Part of a small language model's weights: width 768, MLP 2304 squared ReLU.
MLP neurons of a small language model. Each row is named by its layer, matrix (down: output weights) and neuron, and shows model dimensions 224-479. Each number is 128 + 32 x the weight over its row's rms, rounded and kept within 0 to 255. Numbers have three digits each.
After each neuron's rows, "fires before" lists the tokens most often just after its 100 highest values on Wikipedia text that the model never trained on.

L10.down1123:087161103110100170145140117093049204140173162123101098112127000105116135124120160134115089147124107162135145136160077188111087144147132151128100109147191138112126179160144086142094137137129103128151129087151165118142142144155163089156087170106082105167162147120154143136165198102130076093097054066124073140207166160148140112081125132116102127138115100068143121124148080120139084164145103173176115131132163115105114108109135158203171135135130104136118212049162073143158144058156128139101169096148091138178171146084162110115149168121169143106115170142120137112121106177088101028063220149137090170095142178149103184116136094106153136120103146137134134169121145117141124163091085170135069099148111120134111151126203140108092121145091071138099140124128172148188218153114111
fires before: "1 ", "1", "2", "3", "4", "2 "

L10.down231:134112106077168138101136055089146105117115118187213170103144137109144191096135143122168127131113122117132148186129127135117057127079144160086124110171151112169092164157089203129098118091152146138098130115080131106080198099155044198097121159077199086182133162178090130113065087127121115147138113129134146112110186199074105163113117169150132147139137140133117109164164123095161143008162113169155177124155137112092118107184160085132124154081148065136088136123069153085179125138138132163135145116086141102170115143097068160127164133119186115147109080132179155116153105120114138122165089087141095113118075139133186131105151116125105126110107137133147131143140119083136129160104092117099138118136110187146098175159137150090099124144084085030181165178100092113171088095148136
fires before: ", ", "s ", ". ", "s", "ation ", "ing "

L10.down2192:161124139150102117163175128156135105118128090141043151105085177110096137145077146160156145137132104111148150129174081084136148149121118136073167178088163132184131096137135083053177144131122101120155116068173129100123097205140097116090134145093150096138124107026105110112156121154192171122113166189162146180139162111177129127132138098127099120146139061082116111142162137130137155144197146131138103143057150161113134176114092114134122123116150146203086158179081081111153090124108135139148133165144112149168097084185138117144141130129151109111124106167106095143134153120168167161071137120115138132126105139076108177163122182104105106106183135135168119120083079073113093136172106173170118101087125247116146114161186091136081128124086087078086102154124093144110147163139109
fires before: "3", ".", "4", "5", "2", "6"

L10.down1522:121108104188169146123157098159144109170101136199104148161130110169098072151119139175173137128139099111125176165184152136170106092117108140120129111143158106105105104121111115121140076114124110171159168139029068104059118141122141186096136089162133105105114142089137206149089121104111068122120118171114078125142144179141165154118128096149133175140152090105146124138155085154106085105150114140074194117151154138123156163094078161167091124139080081102172123107118116163153087129166129157133143126112149147075145134070100180146098145094171172154107086151059141063154173089132117113136193130211217183075132153096094143096085103103144149146153099169213158143110099084099179164138088124105114132151141160103163133128178109144111120116101118144170162128150135195152111135140192
fires before: "a ", "o ", "s ", "ia ", " ", "a"

L10.down2271:138113124182128148205103146147050128122068113120152071121123125147093136102155072114130225069132087076213177135089082105135130143109025157185170139105139125069183171116163122115152125157109199103147189136098112194079078125122098134124187079192124138112125167149146106106128166143126119123052128117132124111092112137112148117072121127131095170141113154132129126139136110129163149156119092136158099188196162081156173108081114093163086176150126126137160149086122110127078155143137129117095164115161198100125119155097115148149088146142158128194158206146124157108148074123100168121155115110181091134127130161128139145139117165115148160154084130099156119132128060137134162153086100095075100154081133091083140163139102192140119147101122155111134127139139151072139079134095110
fires before: "as ", "for ", "to ", "-", "by "

L7.down1594:172085133111164109158089092117121084140089084056094152110175093129157135120143066138193138061141092085154100097149117164131216130113107076113143098101086117145091068142159133097076135149123148091095090079164155100155118182118087120118165150115119126111154107102100146059140096094205091123124074086157180153110152133108088202139142153134133117120107121161131096131169122142133162143086147155159128140151168176117163167121125168198114110133121072128121118157140079124062137227165121153150103117089134113185106125099138140164167127164055136143119109136080110101109055101084157145130105115121105102120111150130107125143157181167157116069129164111178095141133118104143082072141138145076107132175100179152101209145154149141118063118074128124069161106218114133089138079157111
fires before: "for ", "of ", "the ", "it ", "to "

L7.down2075:105085141179137145154154093117125128066139173115102138119167093132151151102152096117154153153157116095115202100155152150189134106131170078144095119136202151082153164117098146144078156128068089092113097193151146103119132135153170109112111142165114131084147144088104115085102081092172125148147106138170097126140170119127120137121148097185119117149049170133143118081133122139107120159155104137149143079089165139091119128123128120141132100142104129163111124190127171184173167120149091111110122053119140141140102125148131170145145162135164131121085170139109160111135099176071138117099143068161136062146164141099111089100121144141066129108120131122092133163122083145218110047175121138077186144097161096177104099152090150107135115125170118058114085091138119129125090134192147
fires before: "\n\n"

L10.down981:117092089156163155130158159179144129123125160171170161129138123129105144112147132135164105164140147169133169145130105102117124092136151189144071118081159138144093132157049069068052087101133074111158107161093111084071157138137175118076135138127133158155103154180070122094097143118132114127171106111199092138115170132106159086137121110116113136114222144103099164130138104175120119096190153104080122148134124103100115065097090128153163081130083158086054123130074147100159112101110132133139165090150165140189099107143086068167147132144108141161116085095094076135128133116133146122125188097157118172128126153057109206071127113120084190141156134062123154121147072178112133114138081135156165118074086169148108123141120123122148138111129118151019155098122170169210155103161092
fires before: "s "

L10.down1622:089125143127089133218139113082111192150081217152114125132081163122122135080161140134093162149140127149129137135146107158150167186156103087111135129087157147160159060131177080134123162131171136127078151116158121170106096148170120143118180102084144098091126146112115107145095131168121134165081103153204180146160181183156115079121078062124133078102143161074142138185147105143109125086117134145109192089114110129145119197135153095134163135164134109138133160116187121161117158212134127162153129079227048145096101151156155070097152196134092089111120116142108087152121108144189124127145146162073146138132128133120125144121095084131098128130136163137065147128143113194092097179128143136121159048141167133112114183138131162180123172155109147161110112178053093154130121130147134
fires before: "1", "4", "0 ", "5", "2 ", "3"

L10.down293:093080131146159172086143120102118102157128156109139095147106134143128090074154130094062105121156185047079107121129121121130163154103090180171111039148154080138128154098136109142177098161142094143160127067124154183130114079111148136166127130118112113082162127164105156142116149100133097168101149142135104173122119085122046168144125108120080108128099132081161145111130148127128179097104101069134112140092117130151167136168169115173175120129110052151119099102140153116122054161146127173154159159158062130180083127091077112119132084106127102075072112127152133156175094172116092132137117091152121139113163060111147154086151157118181101081156171113117167114160102101160144090163108093156105127186152115173129140052082107111137110137109145124118107087151105093080042097103130
fires before: "to "

L10.down1308:137126136152104122113142178115090121098102192113187151146125107127113156140143101123176124143115149101094124095137122128186098080132141127133131143134104145091117108133109045110083108113102119166137084105102159156142150160131146119128104069132099151120133143040156159145130153085113090183097054085098102148152121076175168119083134107126100065190106181108197128118134068062130105127139090149109153179160103196122151113162134108180200152058115184108128085160106087135102025239137110105115179164120074152130097177053155204147111135113070134088092093137158106116151115112190115179159107139172149126139173079144142109110109119122140150092031102155112105149109153146166135124053124132112141115166184160069157139150134057083113171121145103169157071094119174154070116138097156
fires before: "to ", "– "

L7.down799:155087170151135158143127107146089108183137142157090074098109103222143105140131087140173113147160071158097157146129155134200084110101172121134165080195147162103136110125062203122101101072154101165076098128153161121140104150153128136104123097065095142157123193183154111096150127111164169127164044131148113161131124144121100162157150111147131149196148138074069158147098139184127134111107140129114140101135160153138132099127156125151150183074140097119159138126130141134134163181107161134080112116102144119136092119107117159101075098081128129118108104142164133154118159195149146066142142121143147138107061123149132141080138116150068121084115107169097152106131096106130136129132103169117229108098185101124110131165134105189113145113172121039173077117092183126072087111158185
fires before: ". ", ", ", ".", "), "

L10.down653:176140136143144129049105134078149148185109161082135217143136131101176124115135103127116129145118104148101149124117123125162096152149134122125144093129141119106131076113154124122125162145129166106163109169074123130093152112124163126103073136066181140150162059104092108181142161118153149106142154156176137102170174156139155132103171170176134151113096160122116149126168130139155121141115119130088166117047141115161136145113133142106139089095105146099124121117130178106131129174156129170139163165121143165152084121085062087141079134172108111139096166097170157157116123123142109104044103122160145129060086130131116088095103167120175134082133137196100140136124129132153146188153096171161150092127163176157100131099125057118109104133093105054111163119091164156110133143084102
fires before: "| ", "(", "km", "km ", "2"

L7.down1191:194149120141100163140120129126160129110134246133103112161117100125095089125136139172064141143163122144135167141140127122165107124184099123098111172156142145090214106205169107079154189060124079141088150142166128109105142123153150125147109134082174121110111082139118038093176127157169157134136105154128131164124153078142028122130141141154211104141120180053102176127137147137155122122110119093116169130140119130218171118128160136137165153140157153103170132081146165107089202130194195139088101132082178120096118140123093085158170095149125121110117094090064184162074146130124105122035111130094114159080117122157178157135161119068119109198123109127155195166118145104170062102127105148075160159113122162082105137099114129147113068103128152175117112140126105170099141102188140
fires before: "| ", ", ", "(", "and ", "|", "as "

L7.down777:147112126180148141110117120136124148108162133104125146114094102136073122148147157139120070111146130166095128131183090134144104190160121163125159139136100137152143136059106099172152154161156069135152095152136095131165123150140123089091126139109117158098140130124199128170155133161152167144134137047139095129146143124147116096097115123084107101113168137116101133139131146114149164101115110137114137092152134148126129139190151112148152153072117157115166153102164146094127111140097111031097169140127126115133119136108136094111118201143135100149112101076161100137125181159148127068074064129151099067107147094102129127131116103139182085130105147172145112058127116106089091098139141190188131103137091182174204159179210114100102121235145143072153117183135147102184118180171121
fires before: ", ", ". ", ".", "-", "\" ", "=="

L7.down1364:161063075154163096130132086112145113165152105187117115131154118173146114144103178183105027169092140131149174229122151125117098131156113105137163156109165128159094145083109138100163177183103161133153093133132118176105130121110098144097122153104171083179142186174125064143105115132091096134131064142092088184204088129089152141109110186108117118137150185108163114123175143149119169143073127103116152145130138092146119155179119104086095116113150174178095139108115105123113107126129100150153158123139090123109112174157099149124104141137111122147119118146095071116139196145138142118102136134150200105076112122086135102075146078057125142146044181145159144140133139134066103191100172088117125106126163142068132085075155117100078177170082168098108174141144102113147186095124119
fires before: ", ", "\n", ". ", "-", "'", "."

L10.down1223:143154173177105052167093131141128080092141118139089162102115117128137116127118092108116195130130132117090132173143090100161126108073105106140124074171174142115072143143089154107108149049074126133148108103115155083064128151106123109103204089131089145148076149153095123129186120069188078118100136146121134130114114106102114112141128172115097171118101125090109151152155124094119151177170152105108179122142144137143123102130114152155073139114128142176119118132102086154124141121120208173055149126101131143151106128122077150149126203100182100124131153141146109170133171180093120141129093106128152132171106128200160181121183162140048122110103113116140109146157122141153082112079116193116153191106108203157167133143167121135066152110117097132179138135080117129158105148144118
fires before: "\n\n"

L7.down1169:079194108125116192154195126132083113111107155196073099124105103077155150134150050166097130176083078125113084159121162128142074138089128189139140122114130129152105137096106097171109158155137146104080165129109106175090110095099097200140119180132131142102151179144073143129168154178073090136080136106159110151181096165145144143130119208114085132159115142113075094168153124069101150136144167080110143157163135103173176156133075141128144133106166114179143144134157110184123189118126169112086138131139147114130107085101077113163089131174054095107069100089166117148141161136130155151151067184165139148124071145101167106161071120107166151166134162096092170128097117130097141154112132111119142083152084130111120099136062139075135113115115078102088126177153138123159136074076096
fires before: "-", ", ", "ite "

L10.down304:179130145185136080135097080158101137138108075110149117128110120178197122075120143113118137088075118122193083114130129146192173150151145143126096098133137135126129126125109176136129091087101124165116153106156141154090172103133136144122163134093126093125078129140141132145145133122098186121120073117160146078117105154112113094058115188132124147105153148079091091109108117097101117085196105112142129090175114144109171081136139107095160129170095090155095168078146137129137145064123129140172068101159110099156075061163173139115127145136118140107108078138128101135109095033114081117152054166174143123129169178127108149077105094144111104163111098136166142074159186108186132130123120189086125121115162120179186120142136106117133121166162140090117109115150143092170050144122115
fires before: "es", "es ", "al ", "is "

L10.down2220:094134154155113084133100158106175097121114162143103148148119097077101100164158180129142132174096113058139063103154122158097148096095104132160082077129168106125170158154131090122146108135136140124089105175124163162104140119134120078100186113098029092165122138166150132074156124133105158122062078119115103163128064128097145139095168067100109088189201116077142083206039084164123121144113113137130143138192152081142171113113093134144093087159104122144120210147093200109151125127046152137105150145112058175151106117089096190116143093126116117124169131161135107163191094202122123154099143076115139117121202115107085132101161120141184188066069107127123131084107057067166131136153132159156141144105161107129088131166125096168144127138092123149152099130195096116142086187058149
fires before: "to ", "of "

L7.down2070:073163087135095083124153078129171061143139168143184116059135080132096118152105171105162153080128106180155116119130089096103122121092113111153163072059112098115134092105154135147139130141082136128146127113105108160129126098162194114103153124087113108078098089086112168150074081191130089111085164179181151148155122107141113098128050212182042160147097141097119145126146133138100158120137134179115222125115085143192172197104088117102101185129088124164147124123128113096122151130129048145078162174109153175110111143097145141132119125146107162164172144143099114102115097104136205183155145154132146120163100093107137139080146083139187189146096137098135137097143139140114111151147157096093111164128081176168137130067117178133150075118182090160122104099110111161152180121156203
fires before: "\n", "| ", "|"

L10.down796:116099117120076188155126136114165125152135150152176087180155104129097154170062144130082113086098099133118096103088088164112113120184187133133074134094136119200161110151133064141162120093131129135118205130119175146190120095157191114115169091101135108207144119136089166119117103108143127088149154129135202139109155099073132125143135091114174179110166142105111111110085172144096129111128179151115208127125097099153109163120155121148105094111156166079107077196145173151061111099158111130128169171156118168105119095092075147096147157195108166189105132130129170093124124102068128134145151121141084095101127114108104170131131100086123144119093153066134102168140125188067128219146165134122155080076142136066103118164137138085131111157138132115118150102127159114092112095098090
fires before: ", "

L10.down415:060144116162126155149104100076049094143190143087067162136195140197115141123124140152140134177104124096118149119111131100126177146165190135074159138147188131156121113139067184146147177134130174083122129096134150153121137167108059156148117116137147086149116087150067092139098085147142179142171116164129188108084116166102116144089129124114185114138094101164092163126123093121150177091089137154114197090115148124063139122095103134126193114167111102147156144067125145098173116130159141131135134128140097104095133150095146109118147150164087169133100070148076109145122174132155126160157113168136158115117116178121082228112160131047136147123143124089128148090114196071143173133127068138131066118114047117114160123163192127138079170120128145104149108108101105138112116125052109
fires before: "es", "e", "es ", "e "

L10.down2003:125142130131097068145189151130166116117130176095132127134079144071156140101095112128157193099148131035091179108132133139167138162140122083152149100167105113168147148152094118107125138155116134108132158152156108168167054091075107140089153128125134101102114160131142134150150121186128150142148133162112187110158135142138106184096199108138133127161145095123120099166127135105180127172052100096120113155094130180114107066116088132116148141087177123147134116129081116118143139140107132125107098109133175140112132155129175132155079172068155122123122146124132098146105169162117120115149026115166167152091086167114146120121180086131128211119088191145118169139098177121099139154141126167130134207155041112153170178180168155129126176174125153091183122151111145096113087106113067
fires before: "201", "202", "Total"

L7.down169:182150129074150183079115136204122095086176204151057155117137066097144052125123162157131130129053141143154116138117143092099151087142109095098146124142069184086071154165103096077163070107092095138140127101128140122093127118160167165130130087144113154100159131135103085182126165183132180128168127098121086125127083174116146152106124178141148153165108099091103060059165122103134153113142102142125161105070140099181145158159099136107132138067088125090084132124133067091121118147142193083119148191153166156080130148147120177170105160075112185139064112117151106133155107159122105046069110107109181176126122125089145124168127145140120147073121135110151114121150121063156150206137097111136155115203140157051095058134105122142074108114091167069161098169136129091132127048155133
fires before: "ly ", ", ", "er ", "-", ") "

L7.down7:181110169138103146114098132139128102081114175108119118078136154181173201077173183171118118113152127122138121109081068137126146151173107165119092139119146129125146170081137105114135153116112158120100103132141078102090125149125127130175165083110124209166159150095152089171059126073179162119198095104117105099094125125086138125159116112141164125195157118096099172121159111178135140123085164130156118093108116153183138167168119161144133171111125100121075132148100082138099133205145118124071137087120120188122127135099111147109144119118110166132155127140147154085141117124135133100128126129112135148105074072129137122159164131155113192180129106139176137129120159154203083090097081153162117083166078123078128146169136122117087157119167119102166119130176091103108112125175175
fires before: "in ", "with ", "to ", "at ", "as ", "of "

L10.down248:061104080088156142071043090066186159145131153151127101182129124141129209161138170130040128137100097146155094047145106187149118098171135125190127136156157095108144059143117092145166143103087076126132103053124130113164114159182131118163142132129146126067148134095074144096131125087123068167122094149148159080086140111083109161104107117106134111117156071081126154151097174139145107133109147118121172140144076137147188122115120091130114127155103146077152074085169174110096106108195149074104164172195118112145170134081116118110082123131140180140154144088167161144160143080141106132113126168135100116145135106119129128074111130167120118088075105111168193096129096126128123202159112170113121137075106139074160171127159157098141079139109096125048197134098133182176137125088122
fires before: ", ", "), ", "and ", ")", "present"

L10.down1588:145143044156117090082129167121145147102130099137134158150152152141108095065125104144118089158111120085175164098103153128135116150154108143079159043196090093125138126127138138133138130219150128135087106131094162123108150160149137094125108111114132135103138087141180117142155134133105122114177165070088139108079143067135156119097183099140131172116168170114135136113128084154149149151098085128128112125116148060090135127122098151124143090124120099122090159105153142127134166096059150120118180095130142148149108152093117126161151139196127089106135125072188130135092098177143136156091116082127139129119094155107142148090125114097125185084142111156146151135118154104120164091116080096118176106210111144217154117123202135147105191111113186124129178140191178107098049101154106
fires before: "201", "è", "200", "196"

L10.down1568:160166126137089131159098119134081147168074164064122117145154111124127159141099110096153115150093084138081114188127068158106073144141070123116128197162117111176103087123102106095077102070077152149131155139138166122141049092139154138136152126075103111125149122100140126108106104105146187138127089125125080143166160111081134127103125182168131132143128094045137134157095078122184163139131103149146098061090146177107140135132041167128145064092115102124126129126101150132073151103151138132117139107175186144124091122149158126135147156206136130150147098073146133120124114126064140179149138115148143169132157134121151139169188108112154117141124074136081196122162192113136160107104124145074126141146144169102110124142116201162186134070133208065114180109127103107119132112141170
fires before: "2", "1", "0", "5", "0 "

L10.down570:150111118130176142109087097139094120122089159150138151161156139136105097060150110104071161123152144167079127090140136116151107101122150161147121119138117113127121074111114077117080141154121133130091133147175149147147118174170133131152182133125114128135176131102123130104100145137130063163177168192109148115134153148071152139073119127119251132057112179075136120142164083059118154114119113109117175168120170156109095081161140109127164107142161134169148094105108136097176149195168096202082191145077159069164096136111063190179133142091126077168099119139100123145147199096141067149178141121130111103168119166110155100129131142163157164108074069152172137193171151081165109148124125100157158133106157155122071091155091074111099158145141074150131142071128186089103088127192126
fires before: "\n\n", "hi ", "ip"

L10.down989:136100102134132149116173103136074082088138151099084107103099134096141124153128109108127112202096123116109096162135096148124128183137103076107172093122091142196119117123126183098094181167142109131152161165140158117102128113163223099139074150121102108146103172091162147146065164125118206075123105143127162167133171145158114142113184130085091123160147132078136182114104150106139128062134121122058181093110170137182076174213163155088166092081171107160138155099174137113147066104075059172078139181083067085102130066132164131139148146078159124141146119152138104135082184185107098125159063149115143141103192120145106152093153073135146096119112150105155105126115043094146130144125147144138134096099160096187109113127133208165129171076152135164124154144102076139138106071130133
fires before: ". ", ": "

L10.down2030:120120138108094061147149127146147100147082159115125088114095137152108108180177088179099192163141066144137170123144122140118110122118153109195149093076116135083164132171134073122121141151195128148170114101123186109118110092152163129141144131116099080106173116141075149137142119124175062124104144188164117187060062190105145158048106111140084112148097192131068113151108113118144134128136164095060213158117107136152135147124144106116154143127091136157107095070130131072148075100147112109139091098109140119126126178086127113158141208167118154141128119128143118154127145172105121131129137079120193135165126151113095197125121098100121191087121128127171093166123161170141151127100105114095154143138128126154075120147136112178152080101120128193128111131088141097100116173147102
fires before: "| "

L7.down653:176111189054175104117110124102167111109132112096105127124117176114147124134156144120193153097129143154159176143177146146139102192135113117107128187127121169134099195113102084197191088139148172138157149081152103044166137096116073142103157135104053101154174158154149169079151120135148124114118144064135137137142143105158078155162159127143131148070135180170163100135159159095154091108127183121165093171091133052136108076165151110086118170158086109126105121161187187158111077103131150108143146091169119087153085161131067120121168109141086094118098141140125109110147085098080153079164086115131103084106143093058171145112138145079092142074149055146110117099105105090123149122134135176131170062113102105094096108165147102133119048122107111154142103155157090159176143129112093
fires before: ",", "0 ", "m ", "0", "th ", "."

L10.down1150:127121153120107113162118118102155100081148121161114148107126100101162146162151126087075095130124138080115053100134126102143150147114124137106098128183164146084105167107188203164118128181098105211103149109146103203121152095155182117160179101154107150114141149143118105183056119139153177137122126166111129133128097130167161123097133121047097099221077145126162121152149106171157113130174146109100149158128133104191119059175049153126055185066088128146145153105183137193143175140123136126114120146181102199132101104171181124156137094149133127157111174125132110165098178144118127090101067168152151112119113121100100139132188122054142163076152146119106128154093119084131154164177116118167110120109113123155153081171115160148134127096164130146091134136141095132126089099113106
fires before: ", ", ". ", "(", ") ", ")"

L7.down415:133133112115137106094115150123133145149111134122149092116180102180121119162164083087117178078114177116084173151126155153133146183161133125136102094108173177083123150177176151094097141161132055121136107121082184083046113159087123137159116091111065138137091107132100065150182104096071116132095053129147075113102127065073112124111150109108162166132141134128110094162091076159162112087202163081122133151127129078173122151135162117116101092169157123141114099134086155114154131094089125116087102130111125163171138123137121071187054067109112172104129123072110130101182134141117138187082088068119101133133143135138129146111112159157118164101214135100155082176080159119138097161149125169096142073172108102059152154153132071125149186155207166135147097142109132180094167135143155
fires before: "s "

L7.down1257:113155094137135096183211174118098116125115141143095146076094146077139163145167128111095172123138094142096100110112172150136108094150223109166110119123096175100114117171110081101177162161138142155149120155115153120116084135159110169137113085132143130120166146122189157109115095181075121123132055124157128196120151087120074175111080135069068129154084144122105126155124144119084115157139140149112163165096135123150111152121112119095102122135151094098099052159156086097154074155168142205126140121107163151129123087097095150164110095100085092112161138140077110151132098103175129173162144114184157139094107153150151097177114123147088121050162163129144133132120135097146169112099149193114131110134217136130129161073151109154117173111141111143119120135211132179084163144125121
fires before: "that ", "to ", "the ", "a ", "not "

L10.down934:118151081137176149139074161104101147131178166121125096160099081128080165110132172085166186073096120168117142145101169104085153076119201107138063086167173139141147118148087142134120118186111087126149186096113148105135212163201155136185126140107121087118045133181143115108149128117159153170100096129127222057116082108122159129118176115165120111113079190071118112175162159110145086136113155117140136196104129121174112103153095151109091195143085189086195089163130149139065148093128178141112146099178114116078106115089161148139141161157143078168097153156129130119175121116128103115152115165114158119186175100091117141083122119093129110123113122150120182125120129173073091169131159168147062089145122119125148107121105154088119105103141071078134172085122072108100103121124133
fires before: ", "

L7.down1951:181158131155150155082191101108118104107090089079102159093106127189122071104108126094171088109153112117161128075152107157181118156148169148178145140172103087108131149095118157122115104176070145103063182123141203111168103143128127160159170103125142149182140109158088144086172118090184102136192055121151112148178164099125129133127131186151096148131168115092138132120179160106150150107181148146104150139117152123152113068131087157125193197177095098101118129125111186126107164168147131171120135172059165131123095144129111110172114094103117101085117080134169150114159124112174193127111117176144190128140123119074089129154132171084130124115096122132200157138145166061070160095074098117123136069139156130120095120132112165138170078197063108123064144063213150126068105165117118
fires before: "of ", "to ", ". ", "and ", "in "

L10.down888:107182138147126125164072157163112175119055225179106043045126183130134144130157138186159134116147131102151104144122102118152143188040093124109164127084136129167131122068179124143114150118101111130105131067160120138160106100134130146109148114112078082111130141115191111121117129136138150101124080187173101108125133105093134127178108148076088140119123111102098170159133112128170142126171141169073138116102106108163123135154087111112117135132114074172122102151117142159134150141145131127153155098174134129165100145119133084130118151141175115093107115109093141109087197133166174098163097093079156103094102106144110082150102137147088098040099148070163104150118155186116115157134167116130104105148105120194093125150193097115109159102105170160142145203104096087114162087140147
fires before: "0", "0 ", "2", "1", "3"

L10.down310:137150171138147137119147161163179106156123090104106127150175128195120126120170104121142090138156122106119118097120098145159081114107101084147092108122140150113118148173148169148170139101173173156095174114138145091143101148099154117174076120107118103128138171132122076114107144109214132118157159118181130125123130157115175191123078164149142141125183166068106101182085082087097110029128121135116129166117110097100133185158121117071141158121102112168117053139064097133102128108169109154082149087107132175079102114097102205152121076114094194146126165140128136111144123153104097149108093149191153087124113110151126134122097133110128076201083156106126178163076106094119103125107137152155088068087099112103075149203133054116140119138116161107156165138154119121081145100176121
fires before: "by ", "in ", "on ", "at ", "as ", "and "

L10.down1993:153125083088147082139096160132131160061126098135085131157117132120169155117128149152181157127112195105113173157216144132117136148139138133213130089091110077138119125124127118157163128130129105168135075167122145127126167146190096081140104115126070158136088126176185135097106079105073112146116114101127145088091096122103131140129142146156151078138121181103122158156123157073118111146115100110113156127139107191134107132102038164147160140147110100093168133097116079106087131145195124093129141088205103174167079133083216066152130092158080146146133143135122136153146163145169124155077165064092173073152160107114120138119159173168108143073106101156203137184140100127147109161105125131176150138087105150121119164143148128071125099097139119058135165076121176115111155163115143
fires before: "– ", "| ", "; ", "("

L10.down319:142127117157144104124107096147126096108099118121087085185094116153126137154112146185187166102144103115176110157128122119104095160129186094147142122124152130133163178133171115194098143095111157153150116096119037119102157093103135107102170132115032132108128145134126196086062073058094062117164070126133162156155155129105101158094146161142107125122114109160106107139080122085196141142145095188063153189125131157149152136195115101103127128125059108131140069145138170135141104088145149101140146170176145154157126110065126150119037113088158072102116141122110110087158172187109116169123172141051138148157125116137065143066119120099116112111149090160162115061115136156086163150187113160104122146168068185107088144112141134124120162133160111090138148121069080117097120128121083
fires before: "0 ", "5 ", "4 ", "1 ", "ul", "2 "

L10.down2069:054099140100168112144130109155046139108152128109108152147137125118120101132154102126081157095189136089097164119159121072117094094047163134148109123116127144140116107171157092110127150150085138187177203096154084143083162152158187113146166118144059167132114185164123144218163160124170073117106055122168142151119165077107066152148215156113093134074095150138123135093109124106125148118149079171089132142081132110160140115123122089145149150149090122096114074182179136165144122087139101071106118153146120111155166145078092101159147127122125174144140105158162119066165196127043069105151141146144117111113172134086115130147115148135145158062159103157132165152113152121128062134139108138190089123096088093137120098094085146178097134123140120163150114134192120101112164119109137
fires before: "0 ", "0", "1 "

L10.down603:124128112112139201159144160110127117135174110133178123151145100085132142187084146112095157103156114129076153157120066116109076106154145163179105107111090231164117139111143067112126098110101114112109155098127136142165129122108117082151141085056118117158125117104105107061165161149164144132147135099118176079117087103089181154123108137166154131103137142105113133071167138103112099153141149134142112196154102143178115134079097084146101122162123162108165150171170108101089117154130150119083133166130101098105153073089146062124151116178113132119065167066162143135107153078143123186060135064115116157146178103106118126160158112155097123111098127070145166179144149164092108147127098181217099175135106146070121114117129172116108155099100166098085129100131103134129102098125134
fires before: ", "

L10.down536:151163118151115111112144050155040117113172080155115118113119087133124116152167124096160182195100066132150166153125125143108112111130139107130174118190115118118153163127101130128160097155149132124094137157077159128123121125089140152142141103095147111132142102126090183134094143141169099147157080106143182116164137085133153183199127171103117137085092134107147163096138128121144086162164194110092121132147097090155153106136043113115099116196095196117115089176168096100114132143125174116123132138125127125175133096105086106140125213104085210118080160165139150127096110098126142120101159118094155112202176123129100124147157137153073154070186153072095154056156119135075122161067158155152129063122151112125098090050155103057144168141134107144140117066210154122084061159070141
fires before: ", ", "the ", "in "

L10.down613:121175143092106131155147074127113109113148057149107148109132088139152122096108134124158120086173081093154101148071114168100128114140134056111118119142164110079181106132179123093067106121069187147120112142131131163098136170098106173137109177121111097153169125137183181049104150109178187134143154129121089099089132115172146067155128099115164160072131123065146161142150141096193076148163105165118156112157115112148129098109135175134176149134122128144184116162114144149146219177163076083061132129096098178130163179132197129112160145106077109168119099110117110143159151110154097122063082152131107112114124138184109139062122163149092135156188165114147138108184118086150144124119144110108139163142153184073119147040124143127106107139103085097070123185099140070096098097096090
fires before: "from ", "(", "of ", "for ", "in ", "at "

L7.down1186:123141078146099150161100185202113149134170116076143124108125125179145109112112102134176181146044066123130157116119103153091077143162101180117154189100136136128136096120130161101117092146142130092163176106139149105102131140143126098157074107116122190087129118124140172134098124161096098120153170074136088132154160165127114147140160129165111117074170149101182163102093136186153169128159103048104097134136123088100102121125072100144124130106160096138145175164164000071136144077193110149065138108124100110155117115159128133118129120162083137161156125095132153189126142095083138060116150132110134115167116140162147148110124150101130092100147149096166069143115141083143124120111174148118115093175154124128110125106080102058132120146097087161114129142132122144157090158157106
fires before: "\\", "(", "2", "1", "0", " "